{"tie_embeddings": true, "init": "normal", "init_std_up": 0.0285, "lr_mult_o": 4.0, "lr_mult_up": 0.645, "lr_head": 0.00374, "warmup_steps": 200, "schedule": "wsd", "decay_fraction": 0.419, "seq_len": 256, "doc_mask": false, "train_tokens": 172400000, "steps": 5262}
MLP neurons of a small language model. Each row is named by its layer, matrix (down: output weights) and neuron, and shows model dimensions 16-143. Each number is 50 + 15 x the weight over its row's rms, rounded and kept within 0 to 99.
Before each neuron's rows, "fires before" lists the tokens most often just after its 100 highest values on Wikipedia text that the model never trained on.

fires before: "s"
L4.down857:28 80 48 55 72 33 73 34 73 48 56 50 50 67 30 60 64 57 36 45 42 39 67 58 52 42 60 37 68 64 69 49 68 46 45 67 44 47 53 73 23 42 56 63 65 70 37 32 37 46 43 76 35 60 41 52 71 52 51 46 36 24 59 72 62 36 37 41 34 49 73 31 21 39 78 84 47 55 44 74 54 45 58 28 56 38 64 48 75 52 79 29 47 52 32 25 26 51 38 31 46 40 15 25 59 34 32 55 39 47 64 32 40 74 20 32 37 56 51 51 65 32 29 59 78 51 67 76

fires before: "s", "y", "n", "t", "ric", "d"
L9.down610:34 36 33 91 64 67 75 40 40 73 56 51 62 56 47 56 84 36 40 48 44 41 59 42 38 58 52 34 54 65 57 41 55 42 34 65 57 23 66 47 45 25 34 15 56 73 44 67 37 34 44 33 69 54 48 42 44 57 58 42 42 44 51 49 75 41 59 49 61 55 42 54 42 40 51 59 54 78 34 46 63 87 40 43 60 75 61 57 38 27 62 45 40 65 36 69 35 44 42 74 48 45 38 54 64 36 62 32 33 54 29 62 37 51 53 52 60 41 47 66 52 59 37 47 43 59 46 95

fires before: "\n"
L4.down451:51 58 44 54 37 59 31 38 53 54 57 49 36 64 57 55 58 27 40 24 30 49 58 66 64 59 57 44 38 62 61 74 76 39 56 43 65 57 40 45 56 78 85 22 47 56 27 49 59 62 71 36 38 43 36 56 86 63 56 47 36 54 74 39 36 37 57 67 42 37 50 48 33 40 58 26 78 40 40 40 39 48 54 34 65 36 44 48 36 64 51 61 45 58 60 39 47 26 46 59 68 58 61 94 54 57 50 56 61 58 32 50 77 33 52 64 63 45 57 48 42 68 48 53 28 50 61 56

fires before: "t", "n", "age", "and", "ed", "s"
L7.down172:57 30 68 53 82 74 29 27 54 45 56 35 52 50 38 47 36 53 59 56 40 58 49 56 56 88 47 44 31 42 38 66 44 23 60 26 74 22 57 38 54 35 63 40 46 31 77 60 37 74 64 50 61 72 31 81 42 53 75 64 37 79 59 72 45 21 67 51 34 34 65 48 38 65 75 53 31 60 72 87 57 63 64 40 46 28 44 76 19 30 45 30 41 15 51 69 34 38 34 37 63 59 55 41 63 64 56 22 48 12 60 56 51 48 32 71 52 50 42 63 60 58 69 41 46 46 59 46

fires before: "s", "ing", "el", "on", "li"
L7.down815:20 40 49 51 66 57 47 60 46 54 53 44 54 75 57 37 33 67 51 65 61 55 50 43 44 63 58 39 32 62 58 47 50 75 41 58 80 49 35 30 31 71 59 50 72 38 41 65 61 78 53 40 25 70 40 83 48 62 48 38 42 21 57 74 57 61 29 49 34 77 39 43 14 56 54 27 64 29 42 62 47 24 64 21 55 45 49 11 57 83 16 47 49 45 57 44 40 54 59 77 59 67 58 46 58 52 57 43 54 73 61 17 71 37 89 20 43 30 62 57 58 55 68 54 34 63 56 60

fires before: "ed", "ing", "d", "t", "ted"
L7.down173:57 55 51 59 43 60 46 34 61 64 36 46 37 57 37 74 75 32 73 40 19 41 29 20 47 79 65 52 50 49 34 42 34 50 71 38 70 38 62 43 58 57 57 69 53 79 67 72 52 81 61 31 73 47 24 53 45 60 51 55 32 61 25 44 48 30 44 42 68 53 32 55 29 42 70 69 59 59 61 43 45 42 38 58 33 42 70 22 32 40 59 55 51 62 39 50 57 19 52 51 57 34 43 55 27 52 38 05 50 40 43 59 43 52 74 42 59 51 37 32 31 67 26 74 37 46 54 48

fires before: " |", "°", ".", "′", "%", ","
L2.down864:44 77 46 30 25 72 13 24 48 40 41 85 46 67 57 52 40 36 76 44 60 57 51 26 59 78 40 46 48 53 61 86 30 24 46 50 63 48 68 56 69 60 34 42 24 40 49 47 70 52 35 28 56 67 38 36 38 34 56 65 66 69 61 21 34 93 51 53 33 44 65 56 50 44 47 50 66 53 29 54 76 85 59 39 39 42 30 57 42 64 74 70 58 55 28 38 74 75 62 41 35 44 33 69 35 59 42 54 77 56 62 52 41 41 48 48 55 70 40 32 33 26 41 30 41 35 35 72

fires before: ",", " he", " the"
L9.down619:80 52 41 40 35 59 33 60 29 69 59 64 77 47 59 58 58 81 24 36 69 43 75 31 54 44 36 48 49 46 59 41 66 52 50 48 53 60 55 40 39 64 31 29 64 39 66 41 54 41 34 59 63 51 22 32 65 51 59 37 64 37 58 61 22 25 46 41 41 60 33 77 50 35 59 60 44 28 40 42 74 50 45 57 41 52 39 58 72 24 43 46 33 39 52 32 21 47 68 54 44 30 49 50 31 63 49 77 46 58 58 36 36 43 73 66 55 58 43 24 89 50 41 68 60 33 49 87

fires before: "\n", " 0", " ", " 1", " 2"
L2.down787:33 63 30 50 37 37 56 30 40 38 52 40 54 62 44 47 52 54 59 62 38 52 60 34 36 24 61 27 16 40 39 59 34 50 33 80 38 67 36 37 60 53 31 55 47 70 43 43 62 57 53 46 63 69 54 59 39 28 61 48 63 28 69 63 69 74 48 43 66 39 52 57 61 75 35 32 43 56 24 59 81 48 49 38 48 54 36 49 26 12 51 53 55 55 69 46 54 48 27 59 31 55 36 49 80 41 60 51 54 81 55 29 56 53 70 53 40 37 53 62 18 62 24 47 88 67 53 50

fires before: ",", " the", " he", " she"
L2.down495:49 53 61 68 67 52 74 50 37 38 84 60 60 63 51 31 63 45 57 46 33 60 33 51 44 32 37 51 40 68 39 81 77 55 48 43 52 67 60 53 42 51 38 53 41 49 46 61 44 33 60 57 53 82 39 11 58 20 44 50 44 27 67 57 37 48 53 21 47 71 41 55 47 48 89 60 56 55 59 39 54 43 46 59 25 37 35 41 39 34 67 57 27 32 43 49 36 59 35 89 48 51 75 29 56 57 62 45 46 39 50 41 68 59 36 39 22 45 78 54 62 61 45 52 54 50 73 60

fires before: "\n"
L9.down205:76 80 72 69 45 67 52 54 64 89 72 79 40 92 52 62 39 60 39 40 33 25 49 43 48 86 39 63 67 82 67 58 40 50 62 40 53 62 57 42 42 47 59 57 36 38 59 40 36 61 24 36 62 61 70 62 11 34 69 39 50 47 38 68 49 67 39 55 42 44 68 66 23 64 51 43 74 14 43 60 48 46 41 27 26 52 62 64 49 14 36 57 54 47 32 68 37 55 37 50 50 30 58 58 58 54 58 38 56 19 48 43 58 35 17 71 46 28 47 50 51 44 39 37 41 44 51 49

fires before: "ed", "s", "ing", "n"
L9.down371:52 66 50 37 27 52 57 66 48 59 38 59 62 12 35 54 60 45 59 43 57 44 29 50 35 40 78 45 69 40 48 55 38 35 41 29 52 76 51 47 49 57 58 69 31 39 81 58 49 64 39 67 24 34 52 42 50 53 24 65 67 23 58 66 62 40 41 44 35 76 37 63 32 15 68 42 54 46 73 50 63 22 30 42 52 86 65 43 57 44 37 50 28 61 16 68 59 36 42 68 63 33 77 50 55 67 61 47 52 33 43 39 64 44 75 49 42 37 45 76 66 37 59 50 62 30 43 75

fires before: "\n", "|", "-", "---|---|---|---|"
L2.down92:66 61 38 62 42 56 55 58 30 51 52 31 67 78 26 65 29 44 42 25 29 75 47 46 67 26 71 43 47 58 41 42 31 72 49 48 47 49 51 37 47 50 40 47 70 51 36 69 48 61 65 09 60 46 18 41 41 40 53 48 65 36 48 46 37 51 77 57 20 45 60 41 44 57 60 34 62 39 33 43 72 27 30 52 70 39 55 68 30 38 76 77 43 62 67 26 89 30 41 52 80 17 44 52 66 70 32 58 64 49 27 37 65 58 55 68 29 35 55 24 55 52 49 71 43 11 46 40

fires before: ".", ",", " and", " of", " to"
L7.down221:45 35 55 53 40 56 25 61 74 32 79 58 43 39 49 46 51 52 46 56 19 48 71 77 41 61 41 50 64 53 92 76 53 47 68 52 44 90 54 60 57 59 33 54 44 64 41 61 44 49 45 34 55 43 29 29 53 63 45 20 39 77 33 47 72 69 57 38 27 51 61 43 48 29 41 31 84 81 51 37 40 22 52 64 32 60 43 44 67 49 65 39 38 52 28 67 69 46 58 43 37 38 67 54 49 19 26 46 42 72 46 64 72 69 50 85 49 53 32 50 23 56 43 54 40 44 66 86

fires before: "\n", "-", "---|---|---|---|"
L2.down350:61 51 48 41 67 25 40 49 65 42 80 03 60 33 32 50 62 56 54 31 32 82 55 65 37 14 44 58 39 70 74 24 26 52 53 44 57 55 46 68 66 51 56 19 41 49 51 24 49 59 55 41 41 31 95 36 19 56 46 35 30 49 56 61 65 42 39 37 53 40 69 48 31 27 53 67 55 58 39 40 34 54 45 60 74 60 66 58 30 37 24 61 50 63 48 43 64 37 58 36 54 55 48 48 57 54 74 61 46 48 52 39 63 58 35 64 20 47 51 47 39 42 36 65 43 32 48 63

fires before: "ed", "d", " of", " ", "ing", " on"
L2.down50:56 45 70 73 59 70 18 68 48 42 40 58 44 48 58 48 42 36 56 35 54 41 53 48 23 67 68 61 59 11 56 35 52 56 30 34 49 30 31 35 46 13 50 35 37 13 65 50 51 28 36 42 37 71 67 50 58 58 15 55 45 35 55 30 41 59 50 59 55 42 72 55 41 42 62 48 52 55 52 09 68 49 42 65 47 75 48 58 60 57 47 65 30 50 71 47 59 49 57 35 50 95 33 44 36 76 54 54 48 49 75 45 40 26 33 26 53 43 60 85 33 41 29 75 59 68 51 98

fires before: "t", "ish", "ist", "s"
L7.down586:43 45 59 52 62 68 76 23 37 49 37 36 52 43 50 54 53 56 27 28 62 71 47 15 21 69 51 52 46 41 52 46 53 48 53 59 68 52 48 47 47 72 58 58 55 39 68 38 35 48 45 59 25 43 64 30 48 35 46 57 36 45 64 52 54 26 36 35 60 55 40 42 18 60 61 25 67 53 67 61 47 56 28 61 40 73 39 46 55 73 40 57 55 48 40 40 55 59 70 82 70 28 51 51 59 86 39 68 89 58 50 42 52 50 60 54 33 20 35 52 46 54 89 60 65 44 90 69

fires before: " of", "qua"
L9.down230:64 71 33 55 53 78 66 42 73 40 21 82 44 57 34 55 26 33 49 63 55 41 57 28 58 45 29 68 37 36 67 37 65 48 68 51 62 72 28 45 56 30 44 36 48 57 26 51 40 37 61 36 62 47 55 56 40 61 49 42 56 30 31 41 51 78 80 57 70 63 75 51 63 35 51 59 23 68 57 55 37 59 42 68 34 69 61 43 50 51 48 53 51 53 57 40 61 62 58 41 37 70 32 63 41 43 56 77 33 55 51 67 37 57 38 41 34 56 50 65 78 45 53 37 42 43 24 44

fires before: "|", "\n", "-", " 1"
L2.down348:44 49 40 46 41 46 60 47 52 34 38 54 59 62 40 48 43 36 65 33 37 52 46 41 60 75 37 22 33 40 60 68 11 67 53 50 43 48 39 33 49 52 30 54 93 49 45 62 57 50 76 46 70 34 63 24 51 55 50 34 70 54 53 39 55 51 31 51 67 38 54 47 42 47 60 47 25 62 41 60 81 43 40 70 72 52 42 90 50 38 18 43 53 43 31 76 57 48 42 32 29 55 56 41 63 49 44 23 53 50 50 31 55 36 41 34 54 47 47 43 39 60 37 36 19 42 49 36

fires before: "s", "gu", " An"
L7.down38:45 56 54 73 52 61 49 64 54 48 41 59 77 52 56 57 72 54 59 60 55 54 18 48 47 34 28 40 16 36 69 59 70 81 86 71 76 46 57 35 31 75 50 46 45 46 53 55 79 35 23 36 47 52 71 63 40 45 61 15 41 54 54 43 59 34 17 35 45 31 73 64 50 49 51 48 39 62 32 58 49 39 72 39 31 41 50 20 41 67 24 17 51 68 80 48 71 54 34 41 49 38 14 32 61 81 57 46 38 28 95 55 59 64 50 54 59 36 42 50 43 47 76 51 36 40 29 61

fires before: ":", " |", "s"
L3.down826:49 40 58 71 80 60 67 42 58 55 56 41 71 40 29 55 65 65 33 27 79 68 47 67 44 56 27 44 51 81 26 51 61 63 43 78 32 52 45 81 65 55 47 58 52 22 34 66 72 35 48 74 39 49 49 36 75 15 46 31 42 63 56 69 54 61 36 55 57 42 62 39 72 45 66 59 44 51 47 48 52 50 34 30 70 52 73 62 39 63 67 54 36 36 38 66 45 51 70 61 54 10 36 35 57 27 66 50 69 63 64 48 54 76 54 48 93 15 40 38 30 48 54 62 54 45 41 59

fires before: "s", " of", "ed", " in"
L9.down153:58 46 42 71 54 56 70 80 69 58 47 50 76 72 31 60 67 45 74 58 38 67 30 46 41 46 61 43 58 73 50 49 73 57 49 36 73 50 65 81 31 46 51 55 47 74 35 49 36 24 57 37 47 63 38 37 79 79 40 29 66 31 49 70 43 57 36 61 69 69 46 54 45 44 51 59 41 72 37 49 48 47 41 42 77 56 69 66 43 67 61 39 73 48 53 72 73 67 47 61 30 41 28 19 54 58 40 44 43 26 43 75 45 62 41 20 45 45 76 28 29 35 43 51 34 49 51 22

fires before: "-", "\n"
L9.down114:39 43 33 41 52 33 37 61 69 55 55 48 34 43 22 32 45 50 73 40 53 45 77 59 46 45 62 61 52 50 44 42 86 68 22 75 41 67 46 54 55 45 36 27 52 45 44 55 84 57 71 53 61 30 36 49 52 65 50 47 34 55 84 37 34 28 31 35 38 58 36 49 33 60 56 64 47 42 44 48 68 36 42 46 67 42 53 53 41 41 49 55 52 47 42 40 39 46 50 29 72 57 62 58 28 43 58 58 41 17 37 72 87 57 58 44 53 45 45 52 48 46 56 68 33 71 53 41

fires before: "\n", " 1"
L9.down527:54 67 58 58 78 65 54 47 40 69 61 49 40 69 35 57 49 70 36 44 42 53 56 28 40 43 48 49 33 66 72 69 42 41 35 75 44 57 48 43 53 56 62 11 50 99 46 46 61 63 48 54 70 46 47 53 30 30 35 50 48 39 13 46 60 48 79 31 25 64 16 55 58 44 55 56 37 43 46 53 56 70 39 59 20 57 35 58 49 25 33 63 44 89 59 62 78 34 46 51 40 38 45 45 62 53 71 41 61 50 68 30 51 63 43 77 39 66 63 57 51 62 59 64 46 60 50 24

fires before: "|", "\n", " "
L9.down636:45 51 29 47 70 45 52 31 43 72 32 60 23 33 74 33 45 59 80 40 43 70 32 57 53 49 46 51 56 37 43 48 43 61 45 45 48 48 54 76 33 65 38 61 21 34 24 55 59 25 57 70 31 90 61 87 40 29 79 38 48 31 40 69 29 48 41 68 32 51 65 35 61 42 63 61 38 48 61 29 44 28 63 49 52 81 49 74 47 55 39 62 70 51 64 46 78 39 48 31 65 53 60 60 60 85 37 50 72 48 32 57 47 50 46 63 39 29 48 57 45 31 38 12 50 40 69 49

fires before: "\n"
L2.down652:21 47 50 73 59 41 49 33 50 37 32 67 34 51 75 37 57 55 35 54 56 59 72 52 11 62 40 62 28 41 73 46 55 70 32 34 33 47 31 31 40 58 51 46 39 67 28 43 53 37 87 47 36 49 56 67 42 29 43 58 50 60 44 62 83 39 65 36 60 61 43 16 46 81 41 37 33 62 56 55 66 44 54 86 54 39 78 48 32 49 52 67 66 62 63 52 39 16 52 75 59 54 29 61 44 67 52 62 53 34 46 66 77 40 43 31 43 39 33 39 41 47 29 66 67 69 54 38

fires before: "\n", " the", " The", " He", " A", " "
L4.down804:57 63 25 83 52 42 51 35 43 60 53 59 61 66 40 49 56 65 43 46 54 52 38 27 37 21 54 78 56 52 70 82 40 61 13 62 40 73 61 48 52 48 48 34 49 86 43 34 43 35 78 32 82 70 27 56 38 36 62 42 32 44 50 35 54 53 39 85 44 55 30 71 58 70 43 46 58 49 40 36 34 54 51 42 52 51 55 83 58 17 57 56 48 68 58 42 52 47 28 55 52 51 87 42 55 37 50 34 66 62 55 37 61 52 34 60 37 41 54 58 74 54 73 43 36 57 57 26

fires before: "n", "or", "d", "s", "t", "tri"
L4.down147:82 74 45 42 60 47 47 23 34 50 37 79 50 20 49 49 55 43 40 42 47 50 95 62 17 41 60 71 53 45 55 59 38 20 47 55 45 54 47 58 71 75 52 72 28 61 59 68 56 36 65 88 52 64 66 31 63 29 70 38 48 66 28 41 47 30 50 44 53 49 40 45 62 57 53 54 46 24 46 52 49 79 58 33 72 40 46 38 19 58 63 50 66 52 19 68 68 55 81 40 52 60 63 48 63 42 49 54 30 50 50 53 59 57 53 15 36 41 36 57 30 52 55 63 38 43 73 64

fires before: "\n"
L9.down772:62 85 51 30 99 72 44 74 54 46 26 52 53 38 52 44 33 77 64 41 49 39 59 53 64 32 64 27 49 38 79 36 55 58 25 53 62 46 62 48 47 52 42 63 28 55 49 47 44 73 48 62 48 57 61 35 23 48 45 40 59 51 56 28 62 64 65 52 55 38 50 52 70 56 46 72 55 48 53 65 67 39 66 66 30 99 51 63 60 48 45 34 64 55 63 54 92 34 89 63 36 21 52 52 65 73 43 58 30 37 27 33 38 52 47 68 31 69 54 48 27 73 33 48 54 44 50 43

fires before: ",", ".", " and", "ography"
L4.down232:35 57 41 52 60 39 60 72 40 82 55 56 45 53 44 51 46 67 52 25 38 54 40 61 34 58 56 44 40 62 58 60 56 47 38 36 45 68 41 32 80 60 21 60 46 62 76 56 65 40 27 33 75 64 23 64 57 38 41 36 64 55 51 55 48 40 32 45 68 42 34 58 84 36 48 37 52 41 69 69 46 35 57 31 35 00 35 59 50 72 61 44 48 53 52 56 47 57 45 85 50 53 51 24 65 67 33 41 55 52 67 67 54 09 64 49 58 39 34 56 60 38 58 32 63 64 55 42

fires before: ",", ".", " the"
L2.down265:47 57 38 60 58 64 51 34 50 62 54 59 52 66 49 54 64 57 50 39 68 47 62 42 50 22 29 46 50 40 78 49 34 63 50 43 37 67 33 44 24 66 33 58 60 27 52 59 58 26 55 56 54 37 54 34 59 54 50 79 45 45 58 58 27 41 59 31 42 57 07 73 74 89 69 35 65 59 51 23 70 74 34 44 26 41 47 54 31 55 43 62 37 42 45 55 45 48 36 78 25 59 70 49 48 75 46 46 11 22 53 55 54 34 43 69 46 53 54 47 37 43 71 51 69 65 62 60

fires before: "%", " |", "."
L3.down683:48 59 56 45 33 33 37 45 63 73 71 54 43 66 73 61 35 36 40 48 42 49 77 65 42 60 49 30 43 47 47 30 47 53 47 77 42 62 43 97 25 07 52 46 63 59 50 62 16 45 36 39 33 34 38 74 39 47 60 66 72 62 63 46 53 62 46 36 45 49 55 58 37 70 44 59 52 60 26 63 73 55 20 38 11 89 38 48 52 40 67 65 44 35 44 16 39 58 40 40 36 50 21 85 52 53 25 33 58 74 39 64 37 37 57 63 67 46 53 20 42 61 55 42 40 41 42 64

fires before: "ed", "ing", " the", " a", "s", " to"
L9.down462:51 36 39 27 18 34 24 48 71 55 71 54 64 37 42 69 44 46 76 46 39 69 73 52 47 61 59 81 51 49 40 52 38 50 56 51 56 30 27 46 65 55 51 23 16 56 53 53 42 87 58 46 49 59 40 73 72 47 37 58 48 16 36 65 38 44 36 51 50 60 59 47 60 53 28 73 73 45 57 34 64 32 53 42 38 55 77 78 31 33 62 59 29 55 55 29 47 69 67 48 53 61 54 38 61 87 54 58 49 45 47 50 27 37 25 43 40 51 25 68 45 56 58 69 75 66 59 20

fires before: ",", ")", "),", "."
L3.down491:29 55 32 41 57 50 65 30 28 65 47 40 36 53 27 47 47 45 35 36 50 62 39 70 57 44 40 55 49 47 55 78 40 64 71 28 66 60 34 46 67 28 50 68 36 38 62 52 70 49 63 37 45 15 68 55 41 54 33 51 46 54 74 74 55 64 43 58 46 47 22 54 62 56 39 36 53 51 48 47 77 53 63 62 33 70 44 49 32 47 60 19 34 63 80 58 74 78 52 64 50 35 50 72 69 57 44 55 40 65 33 50 73 45 73 64 22 64 48 46 55 38 40 55 42 38 33 56

fires before: ",", ".", ")", " the"
L4.down58:23 45 53 53 56 40 56 63 46 37 50 71 65 57 51 47 33 53 37 44 50 53 75 78 00 56 49 53 54 44 45 41 59 33 48 36 46 64 52 48 59 54 49 81 24 58 42 59 71 23 79 48 50 38 52 51 62 40 42 46 58 40 45 64 29 32 53 59 50 31 33 35 85 26 43 49 52 40 40 61 52 67 33 55 55 46 32 41 37 65 70 49 70 71 48 83 78 46 57 76 29 38 76 66 59 47 48 63 45 36 42 57 66 67 22 58 00 49 31 52 74 53 44 68 58 26 53 56

fires before: ".", ",", " in", " were", " of", " at"
L7.down530:45 89 57 57 40 65 51 64 39 33 55 39 24 96 77 55 25 44 52 55 54 63 70 74 29 57 27 81 46 55 71 34 50 46 55 27 59 65 53 64 61 68 70 41 47 43 62 73 51 49 44 41 58 48 19 54 64 37 67 43 52 48 35 46 31 70 38 87 40 61 41 70 25 56 51 57 57 65 57 51 31 76 56 41 60 59 62 24 58 34 65 62 49 37 35 52 54 75 52 68 53 50 41 72 52 39 65 63 66 59 50 62 51 52 50 22 70 70 74 32 45 55 40 49 34 39 43 29

fires before: " that", " the", ",", " \"", " ", " he"
L9.down65:63 66 52 55 48 71 72 58 23 48 44 37 63 58 63 45 52 34 30 45 41 62 45 41 40 36 49 44 35 37 74 23 46 41 38 50 43 49 40 44 61 44 38 74 55 30 71 60 70 69 50 31 47 48 64 34 40 85 40 48 47 62 44 48 28 59 70 47 60 49 51 57 42 37 72 44 84 44 49 62 72 34 54 48 40 57 58 83 56 21 35 64 25 49 69 38 51 22 56 41 39 49 75 49 63 54 26 52 88 43 60 55 37 70 56 45 77 48 54 16 63 71 47 51 60 20 72 57

fires before: "%", " |"
L3.down418:39 40 61 35 73 70 49 51 48 57 47 41 58 67 35 76 61 47 85 73 59 54 67 55 90 60 32 43 46 62 52 61 50 34 47 75 60 57 39 53 20 36 55 28 65 43 51 65 49 33 30 53 49 41 26 12 50 22 65 41 76 25 50 45 56 71 43 23 49 39 73 65 49 53 54 38 58 59 63 52 64 47 37 21 61 57 36 65 39 48 62 66 62 75 34 68 55 62 37 54 51 55 43 62 49 47 39 32 69 47 54 63 31 69 27 42 59 31 66 48 55 38 54 41 46 53 29 91

fires before: "\n", ".", ",", " in", "s", " |"
L9.down42:43 70 38 51 73 48 44 58 57 66 39 36 19 30 46 46 33 71 55 48 65 60 50 47 63 54 57 54 41 36 47 68 65 51 61 43 71 14 56 46 39 73 67 56 64 69 52 69 45 64 84 68 43 55 58 33 56 52 43 67 44 38 44 66 38 29 66 51 43 35 33 53 54 66 26 60 44 44 61 63 76 55 51 37 75 59 40 57 35 86 61 26 31 62 54 23 33 47 86 46 54 61 14 49 36 70 83 49 54 56 37 15 66 29 68 25 74 52 40 72 47 45 37 46 56 35 68 41

fires before: " |", "–", ".", " (", "s"
L2.down151:35 13 53 25 66 38 42 46 46 89 44 28 48 34 69 79 65 51 30 62 61 32 30 12 28 53 59 28 36 69 39 46 39 41 34 69 51 34 36 59 35 29 51 44 59 39 27 30 28 52 43 36 39 48 63 43 28 28 70 43 60 43 66 39 59 66 34 29 50 40 76 64 29 48 29 51 47 56 72 74 50 30 41 44 50 30 63 60 67 58 48 78 59 40 42 56 56 52 52 11 31 51 76 50 50 44 60 39 67 70 38 44 42 56 55 48 61 49 39 53 65 77 51 52 45 68 44 60

fires before: "\n", " |", " 1", " ", " P"
L3.down354:31 51 33 63 28 42 48 55 75 64 45 51 56 58 55 37 74 50 47 77 69 72 73 31 56 23 64 53 50 50 40 74 68 52 56 48 57 39 47 15 50 44 50 40 87 44 39 44 51 49 70 22 58 66 41 37 42 39 29 54 64 24 51 51 21 64 25 55 73 35 75 44 51 61 50 46 52 68 27 52 55 58 40 65 40 80 26 63 38 13 61 67 65 50 47 72 46 29 48 48 60 62 55 48 91 36 73 49 57 44 44 28 54 35 26 27 62 43 56 49 36 33 38 54 55 55 55 42

fires before: "s", "ation", "ed", "tion", "ing"
L9.down757:37 36 47 31 29 53 40 70 44 44 62 32 35 56 56 63 66 46 55 31 52 52 38 48 63 41 54 90 38 43 66 81 29 56 76 52 25 57 55 36 37 28 65 41 49 52 46 55 48 56 71 17 53 75 57 41 42 47 44 89 21 71 64 46 61 42 60 49 33 47 62 54 80 49 35 51 37 33 69 35 51 61 72 43 53 42 49 68 27 77 38 60 37 42 54 63 44 41 54 36 40 74 65 35 29 67 56 30 47 64 30 50 67 52 49 53 45 39 44 35 24 34 54 52 43 42 47 68

fires before: "ment", "ed", "d", "r", "s", "t"
L7.down692:51 45 35 37 48 47 43 52 30 34 86 42 47 69 54 68 53 36 57 82 31 67 65 25 70 59 57 55 79 49 28 30 37 69 64 32 71 48 19 44 50 25 51 48 70 63 56 43 42 59 52 40 61 47 59 62 65 75 35 55 27 55 41 67 26 38 73 53 35 32 27 47 67 60 62 73 50 32 45 43 69 57 38 41 59 32 45 59 66 48 23 67 39 46 61 15 52 50 54 58 50 70 59 65 46 43 65 24 65 63 65 56 47 55 64 45 25 48 39 69 33 51 56 34 50 47 36 45

fires before: "\n"
L9.down77:66 41 16 65 65 51 71 46 47 75 67 41 36 64 65 57 34 79 54 44 52 65 46 18 60 36 61 34 40 62 32 44 48 52 46 64 71 37 42 44 56 63 60 61 41 62 48 51 60 63 61 74 48 71 52 95 50 33 46 53 45 31 67 64 48 68 66 51 33 55 21 39 34 45 40 44 44 38 26 64 23 12 40 36 54 55 41 50 33 52 40 62 40 60 88 27 29 29 66 74 39 58 46 56 58 47 33 32 53 45 47 40 70 27 76 49 65 55 50 29 47 73 36 69 35 54 33 45

fires before: "-", "ing", "ed", "\n", "mon"
L9.down200:89 39 60 48 42 72 53 63 60 43 74 47 37 62 51 32 23 43 48 59 48 47 62 49 62 38 60 41 41 39 61 60 16 43 30 51 69 26 45 39 59 42 30 49 57 50 43 52 61 53 56 47 45 46 46 37 25 60 35 69 34 26 40 35 41 38 29 42 24 46 59 53 48 31 60 48 61 58 82 67 45 40 73 00 37 50 76 63 77 59 57 45 44 43 77 60 50 60 70 54 56 30 54 49 66 45 41 87 36 48 52 68 45 42 57 63 42 44 34 33 56 65 26 35 77 44 83 54

fires before: " of", ",", " in", " for"
L9.down589:37 69 46 10 67 34 83 72 41 55 61 57 51 18 30 24 39 36 45 79 38 50 46 41 76 40 42 70 49 41 37 21 57 34 62 44 30 64 31 65 51 67 55 47 64 52 59 72 62 54 67 47 35 32 20 48 52 41 52 46 49 56 53 38 69 24 73 43 52 45 63 32 48 50 47 54 60 52 42 64 69 39 71 54 62 61 54 61 26 43 41 72 51 57 50 73 64 37 51 62 34 41 23 42 73 29 85 54 32 50 59 52 47 57 68 48 60 43 36 63 59 18 49 57 73 60 56 52

fires before: ",", ".", " (", ":", " ", "),"
L2.down103:49 41 36 50 44 69 66 83 58 59 32 67 55 58 56 37 64 94 49 30 81 57 37 71 43 51 38 40 47 40 29 50 57 52 51 60 26 58 38 32 18 69 39 80 53 34 30 51 29 55 45 50 55 64 57 58 30 51 49 30 51 56 36 61 38 63 73 35 43 56 51 47 67 29 64 36 77 51 40 67 34 66 56 60 64 42 19 70 57 46 65 23 77 58 36 37 57 31 50 47 49 55 59 39 55 54 33 29 17 45 49 25 37 76 30 43 53 54 53 60 52 54 46 51 19 45 60 36